python train.py --num_hidden_layers=13 --hidden_size=832 --num_attention_heads=10 --num_key_value_heads=1 --head_dim=64 --intermediate_size=2240 --vocab_size=47834 --hidden_act="swiglu" --norm="layernorm" --norm_place="pre" --norm_eps=1e-06 --positions="rope" --rope_theta=29500.0 --rope_fraction=1.0 --qk_norm=true --attn_scale=0.125 --bias="none" --tie_word_embeddings=false --parallel_block=false --init="trunc" --init_std_qkv=0.0159 --init_std_o=0.00356 --init_std_up=0.0159 --init_std_down=0.00191 --optimizer="adam_variant" --learning_rate=0.000389 --beta1=0.9 --beta2=0.95 --weight_decay=0.48 --lr_head=0.00319 --warmup_steps=285 --schedule="wsd" --decay_fraction=0.642 --decay_shape="pow" --final_lr_fraction=0.0 --batch_tokens=[32768, 65536, 131072, 262144] --max_seq_len=1024 --doc_mask=true --train_tokens=1022000000 --max_steps=10048 --dataset="wikipedia_en"
MLP neurons of a small language model. Each row is named by its layer, matrix (gate and up: input weights) and neuron, and shows model dimensions 453-516. Each number is 128 + 32 x the weight over its row's rms, rounded and kept within 0 to 255. A neuron's up and down rows have the sign that makes its largest values positive.
A block is one neuron, or neurons of one layer that tend to fire together. Before each block is what it responds to, as a language model described it from the Wikipedia text at the highest values.

Responds to: Software and computing nouns
L3.gate14 [139 180 207 117 114 129 141 107 127 111 144  69  97 121  86 108 154 113 139 145 114  81  93 125 115 144 128 142 113 123 133 153  72 120 140 117 127 113 134  60 121 130 108 151 142 131 126 194 213 177 107  66 138 135  62 162 114 175  98 173 164  96 120 140]
L3.up14 [171 196  77 135 157  89 165 124 154 139 146  72 142 103 106 124 114  94 122 154 173  57 105 102 117  88 148 142 125  72 127  98 115 122  96 119 205 145 184 127 120 149 144  98 165 110 131 151 160 106 135 128 153 108 108  95  78 114  93 157 162 100 123 110]
L3.gate572 [123 127 162  62 127 159 139 121 149 125 126  81  55  37  95 119 123 134 130  95 170 127 115 123 139  91 155  98 135  99 119 169 157 130 144 197 116  92 139  68 156 142 157 107 114 138 135 124 143 115  60 125 137 136  29 171 166  75  91 119  92  63 119 145]
L3.up572 [144 110  90 151 179 175 110 143 155  96 144 125 156 139 142 134 119 109 109 170 131 169 134 122 119  92 135 108  91 176 115 118 175 169 116 175  94 191 113 112 114 156 165 148 127 156  90  86  90 114 155 109 120 130 102 128 183 191 120 105 120 141 116 124]
L3.gate639 [138 212 111 158 218 135 126 139 155  80 120 143  79  68 136 100 142 124 128  95  88 129 107 137  67 137  83 119  97 103  55 150 127 138 157 112 102 183  92 136 118  78  99 131 112 140 120 172 105 105 156 119 119 124  45 113 116 102  72 119 193 116 176 134]
L3.up639 [ 37  82 103 148 163  51  96 103 121 129 182 115 154 107 208 146 219 151  77 120 135 163 190 130  93 139 129  82 113  91 138  95  75 100 187 159 123 114 129 159 131  77 147 119  36 167 144 133 115 127 130 115 150 169 102 150 122  91 164 135 108 145 151  90]
L3.gate868 [130 103 199 123 117  79 112 110 150  91 155  89 135 109 119 110 212  97  86  89 167 109 112 127 112 121 108  74  88  74 132 128 118 107 160 126 132 134 153 102 109 177 155  99  87 167  94 147  93  98 121  67  93 120  12 220 149 112 162 148 122 154 133 128]
L3.up868 [155 131 117 132 156 120 136  99 144  57 174 115 178 127 144 192  99 152  48 130  99 149 156 146 106 125 150 143 113 115  74 143 136  95 153 202 134 127  94 136 142 134 145 155 124 106 121 101 122 124 127  99  85 157 134  93  90  92 161 116 195  96 163 170]
L3.gate1215 [ 74 150  87 166 149 109 134 105 123 117 165 111  99 142 122 160 144 170 149 167 119 105 141  97 132  97 133 153 125 106  39  91 134 111 144 158 121 166 172 127 130  95 132  97  72 187 135 112 139 138 121  93  84 149 152 125 117 109 163 142 175  88 155 101]
L3.up1215 [128 133 114 153 101  80  96 135 119 107  86  87  86  71  97 131 107 106 119 105 187 116 131 126  79 143 121 156 121 164 118 160 125 109 139 121 107 170  96 124  99 125 109  73  79 103 123 182 102 169 110 147  67 157  84 122 104 143  98 128 136 128 165 121]
L3.gate1285 [118 111 157 145  87 146 111 147 116 111 120 147 167  79  82 128 140 142 117 172  90 173 132 206 149 163 196 126 126 146 124 148 127 131 179 111 150 134 139 134 134  51  99 130  76  92 117 143 120 171 106 111 120 119  86 137 143  74 175 195 139 147 121 157]
L3.up1285 [171 106 165  98 108 156 174 147  93 159 137 122 143 138 116 107 109  85 143 111 165 129 150 117 178 168 100 125 112  46 148 158  99 138 119 115 113 141 152  87 125 118  97  96 178  80 159 152 189 126 106  45 164 157 101 120  86 113 128 130 175 128 128 155]
L3.gate1714 [141 104 147 134 115  73 133  71 155  87 124 134 168 139  88 105 134 138 109  79 163 125 146 145 173  81 134 124 153 144  89 116 123 124 152  95  99  85 129 145 133 127 161 111 103  61 100 159  85 157 141 117 102  85  60 104 179 147 121 170 117 150 139 142]
L3.up1714 [122 155 188 178 175 127 151 167 226  90 115  95 125 115 163 113 166 129 151  75 178 128  99 162  87 115 108  87 127  73 131  88  85 118 143 162 138  98 143 139 160 160 158 203 134 139 119  67 125  93 149 102  97 158 113 158 142  99 155 198  94 153 147 198]
L3.gate2076 [ 93  86 198 135 182 119 133 139 121  76 151 145 127  47 115  76 182 144 148 103 173 174  94 165  62 152 145 101  64 111 164  96 119 155 157 104 127 121  91 137 114 106 121 139 125 139  87  94 144 191  70  92 141 130  66 131 124 111 115 143  96 112 115 147]
L3.up2076 [ 81 103 120 131 109  76  96  97 114 128 131 197 135 105 125  84 212 151 111  94 129 183 115 157 120  94 135 150  99  70 120  93 116 142 120 153 138 165 115 139 117 153 134 153 112 104 176 140 127 148  85 122 138 116 121 105 113  79 116 139 107  95 156 136]

Responds to: Rank and level modifiers
L3.gate175 [199 168 110 160 238 151  96 152 120 121 114 103  92 100  66  81 121 158 155 157 133 120 100 132 106 178  80 142 144 101 109 158 115 123 147 178  74 109  84 135 119 128 122 101 169  76  90  82 184 114 101 123 127 112  58  90 148 145 115  84 127 161 166 156]
L3.up175 [109 105 153 147 123 115 133 103  39 109 109 122 174 138 189 179 213 135 135 168 108 124  96 181 104 151  95 144  94 141 120 157 113 147 113 124  82 175 140 162 166 122  70  66 163 112 120 181  98 195 127 144 199  70 140 108 115 167 110  92 144 208  62 148]
L3.gate290 [145 148 208 120 109  97 116 144 104 128 119 121 116 107 113 110 120 101  85  99 135 174  92 142  92 105 150 142 160 117 135 152 112 134 173 146 116 106 112 137  84 155 114  69 102 133 128  87 147  78 110 117 102 144  34 182 143 117 153 191 108 103 108 107]
L3.up290 [ 78 125 155 100 105  96 140 109 141  69 153 145  96  98 142 151  81 128 127 138 114 137 112 125  79 101 126 102 168 158 138 108 120 147 135 114 140 165 129 124 149 193 185 140 125  72 168  85  94 148 113 140 132 135 123 103 117 157 134 140 157  70  89 104]
L3.gate823 [203 160 152 101 167 130  99 158 109  92  81  87 118 147 107  81  89 147 117 193 104 110 112 140 106 102  69 205 121 126 103 117 110 164 117 147 158 130  84 131  95 150  83 120 170 109 118 129 148 155 149  52 140 101  99  84  93 133 119 108 117 103 156 117]
L3.up823 [124 150  89 148 136 156 127 173 135 148 122 194 115 157 140  97 187 105 139 125 137 172 191 150  85  89 172 159 104  81  80 138 139 133 173 184 139 143 133 105 137 174  72 168 124 147 166 185 109 114 122 111  78 176 161 136  98 103 134 133  80 115 115  99]
L3.gate1312 [147 167 128 129 106 109  96 128 177 155 111  99 106 159 221  97 161 132  72 123 140 144 177 158 121 138 111  99 141 114 167 147 122 149 176 177 130 160  90 143 122 130  63 161 161 107 158 120 153 120  88 110 111 163  88 157 121  89  91 121 142  95 142 167]
L3.up1312 [120 104  80 121 125 134 124 145 121 144 158 102 150 136 112  82 147 148 132 144 113 139 109 185 153 110 144 165 117 190 122 121 100 180  81  95 152 200 146 130 133 119  94 117 141  95 157 102 129 118 122 115  92 156  92 168  90 101  53 164 155 142 166 149]
L3.gate1814 [109 156 114 112 144 130 107  89 107 156 101  73 145 148  94 145 177 171 130 152  73  74 147  84 126 148 144  81 150  85 109 182 131 143 117 190 129 128 157  90  97 103 124 111 108  90 106 114 134 112 135 196 192 144  91 111 111 122 147 153 156 129 132 191]
L3.up1814 [ 81 137 234 122 149 127 153 139 117 124 149  84  82 120 128 149 125 120  88  53 126 130 124  67  91 158 129 117 118 125 143 124  95  90 168 104 157 129 133 131 165 120 139 128 155 140 154 107 101 133 149  75 136 157 103 102 100 132 108 147  90 146  94 124]
L3.gate1850 [129 124 179 199 100 122 115 167 123 129 186 145 113 110 126  23 218 151 132 115 129 104 126 157  85 100  67 111 105 112 106 118 121 160 132 177 139 139  83 136 146 137  64 112 138  89 140 112  89 125 115  54 140  34 103 122 135  71 125 102 173 111 162 173]
L3.up1850 [146 173  96 218 130 120 111 121 154 152 171 167 127 119  75 147 170 100 145 121 109 167 144 164 118 104 133 113 168  84 152 131  64 176 125 130 133 163  97 109 150 141 129  66 153 126 133  91 128 146  95  85 144  65 130 139 132 106 153 132 155  72 152 151]
L3.gate1950 [143 130 166 146 127  93 130 124  71 126 110  95 128  94  80 132 206 142 127 153 153 168 103 167 119 112 144 116 145 132  75 120 113 112 138 150 122 147 147 142 141 142  66  94 147 109 152 141 136 138 120   0 123 110  22 154 114 137 160 147  86 152  97 121]
L3.up1950 [101 157 177 168 123  87 194  97 137 147 146 107 131 141  90 120 105 169  91 174 108 111 165 114 167 123 111 152 143 149 131 145 152 124 139 136 142 199  61 112 162 158 154 218  84 118 125  84  96  92 147 175 118 100 152 143 180 102 123 157 126 132 108 115]
L3.gate1988 [109 174 103 174  85  95 112 135 163 122 124 149 190 110 144 140 116 147  64  48 111  98  89 143  70 120 126 121 110  86 164 108  80 116  90  79 119 154  89  98 150 159 174 146 120 157 179 133 132  86 144 128 132 155 168  99 119  83 158 152 139 125 128 135]
L3.up1988 [185 147 153  98 146  85  98 140 114 103 148 140 116 118 116 124 111 129 116 133 141 190  98 125 115 108 151 142 115 103 168  92 115 145  92 101 213 137  87 107 153 128 128 126 135  86 108 172 165  75 147 117 120 104 118 139 132  85 157 141  84 107  82 106]

Responds to: Foreign name fragments
L7.gate1619 [117 151  99 232 155 123 162 157  76 137 106  85 133 164 140 146 118  69 145 131 138 100 102 155  42 140 168 184  85 158 118  81 140  72 115 129  77 129 124 115 136 188 138 162 102 158 117 174 148 114 158 149 135  98  66 119 126 106 142  91  94 101  84 178]
L7.up1619 [160  68 112  92 145 110 145 157  81 154 130 129 185 144 100 117 114  77 153 134 142 168 140 130 130 124 106 133 181 128 168 132 133 155 124 113 152 160  97 178 187 148 108 114  94 159 137 109 130 138 120 133  82 184 170 169 138 106 153  81  53 126 115 105]

Responds to: Media production vocabulary
L4.gate768 [ 67 108 138 112 165 142 124 122 158  80  90 116 126 155 116  97 146 179 121 160 170 162 132  86  80 127 109 178 123 101 152 112 150 129 171  79  71 175 164 119 145 135 109 116 118 127 186 130 144 132  77  95  96 133 100 100 104 138 139 161 142 110 157 115]
L4.up768 [ 85  89 147 126 140 100 141  68 133 118 146 162 160  68 153 162 125 144 140 124 163 129  62 108 115 124  94 138 113 126 114 177 126 159 132 150 124  90 122 170 119 143 103 150 108 172 179 159 104 150 102 121  93 134  77 123  89 142 129 110 149 155 141 177]
L4.gate848 [ 91 120 203 104  75 152  97 123 107  61 134 156 155  78 177  98 189 107 135 169 184 143 115 140  88 111 165 180 109 152 195 160 153 118 158  57 112 175  91 149  99 166 111 115 132 110 219 169  47 129 156  51  93 121 176  87 127 158 125 148 162 121  53 153]
L4.up848 [ 96 170 143 131 103 129 187 105 147 133  95 135 145 115 157  77 106 121 163 151 131 135  94 162  77 104 136 133 138  80 101 114  97  85 159 124 106 144 139 142 128 130 119 139 124  93 161 121 119 145 153 163 119 117  93 116  95 151 155 134  60 114 130  96]
L4.gate925 [ 75  95 178 125  43 120 145 115 141  93  89 177 107 162 115 124 160 136  97 186 164 110 144  97 109 202 153 186 122 110 117  70 157 110 150  59 111 180 145 115 142 148 173 166 107 102 119 226 118 104 127  93 110 150 102 123 114 149  83 125 179  79 131 134]
L4.up925 [133 101 149 131 121 125 147 169 130 110 126 134 137  98 156  78 123  79 173 137 135 138  99 195  78 159 135 139 117  84  88 138  97 127 140 160  86 142 143 108 139 106 144 110  74 157 196 164  83 107 137 101 149 105 169 148 132 137 133 114 122 104 128 122]
L4.gate1138 [ 80 127 158 136 125 123 141 144 202 146 159 126 162 113 102 163 186 170  98 101 143 101 151  93  87 138 136 188  89 136 113 102 170  73 147 131 126 140 147 137 205 184 126 148  87  83 117 148 130 123 145 114 113 133  82 104 164 160 139 174 181 160 166  58]
L4.up1138 [143 134  83 107  78 149  88  96 139 161 106 115 150 137  80  80 173 187 128 145 167 140  80 107 119 156 143 120  62 135 106  66 160 129 117 178 130 131 119 132 147 121 180 155  41 173 105 185  78 109 141 137  62 114 108 157 114 201 100  82 130  74  90  91]
L4.gate1423 [ 81 111 102 193  76 110  77 100  59 148 127 146 140 132 147 131 138 157 148  99 145 150 165 103 160  92  73 116 132 116 151 179 107 108 133 157  75 159 129  96 148 179 181 104  90 170 118 158 117 126 137 119  95  81 126 128 117  66 169 116 136  69  86  85]
L4.up1423 [136 128 111 172 141 106 169 163  82 143 122 120  77 148 163 106 125 142 167 153 134 101 141 106 138 161  79 188 141 102 110 147 154  86  63 130 119 126 116 104 122 199 103 172 114  98 108 160 118  89 153 160 171 110  25 120 125 111 144 110 134 106 124  88]
L4.gate1908 [110 204 154 169 106 151 170 131 128 171 133 119 156 192  82 159 176 120 124 110 141 121 172 106  81 122 199 146 150 104 104 136 109 145 171 119  86 132 133 169  76 151 126 153 131  98 131 150  94  84 137 131 151 188  42 161 174 144 120 160 149 123 132 165]
L4.up1908 [226  76 154 176 135 161 101 156 147 153 138 142 139 165  66 144  85 115 160 150 119 155 114 110  96 173 119 163 153 104 116 165 158 123 121 125 125 126  78 145 130  70 155 103 156 186 155 190 158 138 118 120 131 139 121 128 135 144 176 143  76  89 143 137]
L4.gate2162 [ 98  44 122 138 139 112 115  39 107 109  85 133 154 140  98 141  94 138 136 191 143 156 152 145 159  41 136 189 120 120 139 107 155 110 103 103 133 142 108 167 138 136 154 124 101 152  79 102  70 126 125 144 105 127 124 101 134 117 145 140 106  95  80  63]
L4.up2162 [102 117 192 145 125 131 112 112 128  97 111 128 161 158 157 123 121 103 125 108 208 140 106 117  80 201 113 195  86 155  85 100 147  81 177  91 106 181 162 124 144 156 163 139  96 156 101 213  77 120 119 131 146 130 102 118  82 175  93 127 107  76 144 127]
L4.gate2194 [147 140 172 205 103 121  82 163  85 106 101 113  97 127 138 129 150 134 156 124 153 123 130 172  63 135 117 197  83 118 157 155 128  81 123 181 119  98 141 133 105 207 172 126 152 200 100 153 103 110 135 168 152  95  55 173 116 122 138  81 144  74  80 106]
L4.up2194 [112  98 144 170  91  95  78 156 160 145 113 139  91 113 155 168  84 147 167  86 139 142 178 168 112 167 132 116 136 127 168 173 129 131 105 144 164  85 161 125 115 155 114 130 170 162 103 126  80 141 124 126 133 169 131 136 148 136 154 129 195 113 103  98]

Responds to: Sports records and name fragments
L4.gate329 [183 163 160 184  98 157  75 161 133 156  73 128 103 134 125 128  62  54 128  92 166 141 164 134  83 102 108 159 136 133 147 146 126  67 123  82 140  66 156 149 109 111 137 156 217 103 110 160 122 119 165  49 124 171 168  96 186 149 132  71 131 140 128 105]
L4.up329 [164 129 139 101 107 102 155 115 139 156 131 126 118 116 163 107 162  56  98 124 139 211 140 105 186 111 127 151 159 123  73 160 113 124 129  80 130  62 170  95 115 146 146 116 124 126 134 134 142 162 141 123 130 187 107 133  72 108 139 171  83  91 109 108]
L4.gate538 [247 144 156 140 114 101 132 136 120 156  83 143 136  77 153 139 113  88 106 124 190 150 136 105 132 139 157 152  98 126  97 151  97  90 125 131 154  68 108 136 135 122 168 180 147  85 119  85  96 110 139   0 129  73 165  71 185 156 111 119 126 138 141 127]
L4.up538 [136 155 118 117 110  98 138 133 110 114 163 116 122 144 123 219 176 131 113 119 153 100 126 110 117 127 102  86 157 142 159 142 192 117 143 111 123  96 105 144  94 101 112 110 149  78 133 142 101  95 123 121 105 138 132 105 130 126  80 135 180 118  72 120]
L4.gate668 [193 109 139 191  51  89 117 129  84 193 121 147 139 132 105 203 175  81 114 118  88  83 145 142 124 118 134 117 105 125 117 165  96 127 110 104 157 149  22 173 117  82  94  93 138 123 186 166 114 128 148 123  72  21 151 110 119  91 110 116 141 129  60 119]
L4.up668 [174 126 162 149  67 118 135 127 161 112 180 150 102 158  88  82 139 119  66 140 126 136  96 137  97  88 105  88  69  92 101 135 137 141 110 127 112 141 178 133 184 155 116 108  98 100 110 156 128 158 112 128  90 102 114  92 165 137  98 101 106 130  95 180]
L4.gate921 [173 134 125 109 123 116  57 169 157  86 170 162 164 132 141 175 144 102  92 180  43  68 114 146  92 162  80 116 116 130 129 133  53 124 179 110 113 147 149 128 132 139 142 170 133 139 171 182 128 103 130 138 163 131 115 175 151  92 104 175 150 138 197 146]
L4.up921 [ 89 196 123 131  99 110 200 191 131 130 118 172 190 149 149 173 102 112 112 165 106 120  85  70 178 176  93 104 138 118 148 161 125  99 129 117 147 116 166 135 151 133 184  84  75 160 116 115  96 107 120 146 110 168 158  98 143 150 135 128 114 140  91 110]
L4.gate935 [191 140 135 180 205 149 145 121 109 113  80 100 148  94 135 116 114 114 155 116 143 152 133 129 162 162  49 122 117  99 110 136 106  79 108 134 137 102  69 126  97 132 151 131 119 108  88 107 165 134 130  55 116  87 125 116  96 130 153  82  99 125 126 152]
L4.up935 [105 137 147 180 126 145 135 165  69 127 116 110 115 127 116 112 128 112 107 154 178 155 107 122 156 114 136 178 186 130 120 150 164  76  54 140 178 123  78 115 138 104  86 107 117 120 175  58 137 136 110 111 158 142 151  83 106 108 143 113  87 149 103 121]
L4.gate1087 [105 103  76 143 104 135 133 140 136 186  78 139  62 130 107 150 119  97 104 122 131 114 150 145 143 127 115 104 176 128 152 131 123 139 131 108  78 132  90  97 142 134 159 146 124 135 111 159 133 111 147 117  85 106 127 153 134 165 148 156 169 128 105 152]
L4.up1087 [104 145 108 140  99 178 159  63 139 163  73 156  98  95 108 161 125 137 141 128  86 137 156 167 167 137 100  73 199  95 143 154 127 103  79  98  87 161  95 119 111 132 180 160 103 112 127 131 124 148 134  84 193 118 157 135 129 141 161 158 192 113 113 121]
L4.gate1812 [129 146 152 114 135 136 190 163  47  83 134 116 147 111 179 107 127  99 163  96 125 139 116  93 113 171 108 140 117  80 119 147 110  75 151 151  74 102 109 134 128 122 156  97 138 160  80 161 159 109 142 152 142 151 111 101 148 146 121 109 176 125 101 133]
L4.up1812 [164 135 155 123 144 139 141 177 157 127  99 111 149 140 170 172 162 151 178 127 120  91 109 132 116 100 120  96 144 131 111 171 158 148 119 223 170  71 144 126  94 139  87 148  28  84 116 143 133 164 125 182 116  81  60  95 179 120 107  60  93 153 117 197]
L4.gate2141 [154 109 117 180 123 101 111 164 168 104  99 155  87 141 100 200 140 102 112 113 125 130  97 160  81 171 101 149 101  99 115 161 134 107 102 174 141  70 123 139  95 152  69 133 145 144 172 151 116  75 140  59 110 150  91 119 166 109 100 126  70  99 102 139]
L4.up2141 [113 112 127 205 129 141 148  79 124  63 127 112 170  99 112 167 128 155 114  91 138 164 163 128 150 134 114 103 132 166  90 137 133 117 175 142 167  88 128 139  59 185 126 133  97 118 147  92 159 101 142  90 162 136 126 175 109  70 108 145 120  90 140 116]

Responds to: Demonym suffix completions
L7.gate1780 [140  87 140 131 131 123  84 132 136 162  93 104 194 126 134 118 161 106 233 112 141 122 123 135  89 127 147 137  33 180  67 140 116  95 134 150 206 118 145  90 115 132 135 135 122 132 147 147 142  75 146 141 104  97 133 121  69 112  72  92 149 136 155  94]
L7.up1780 [119  90 116 142 130 107 108 159  83  84 182 134  10  92  97 167 149 159 103 145 134  87 136  78 150 115 110  91  89 125 104 127 120 116  98  66  73  66 137 125 165 119 146  65 113 146  99 126 103 124 182 186 121 116  93  99 162 139 168 133 165 164 158 156]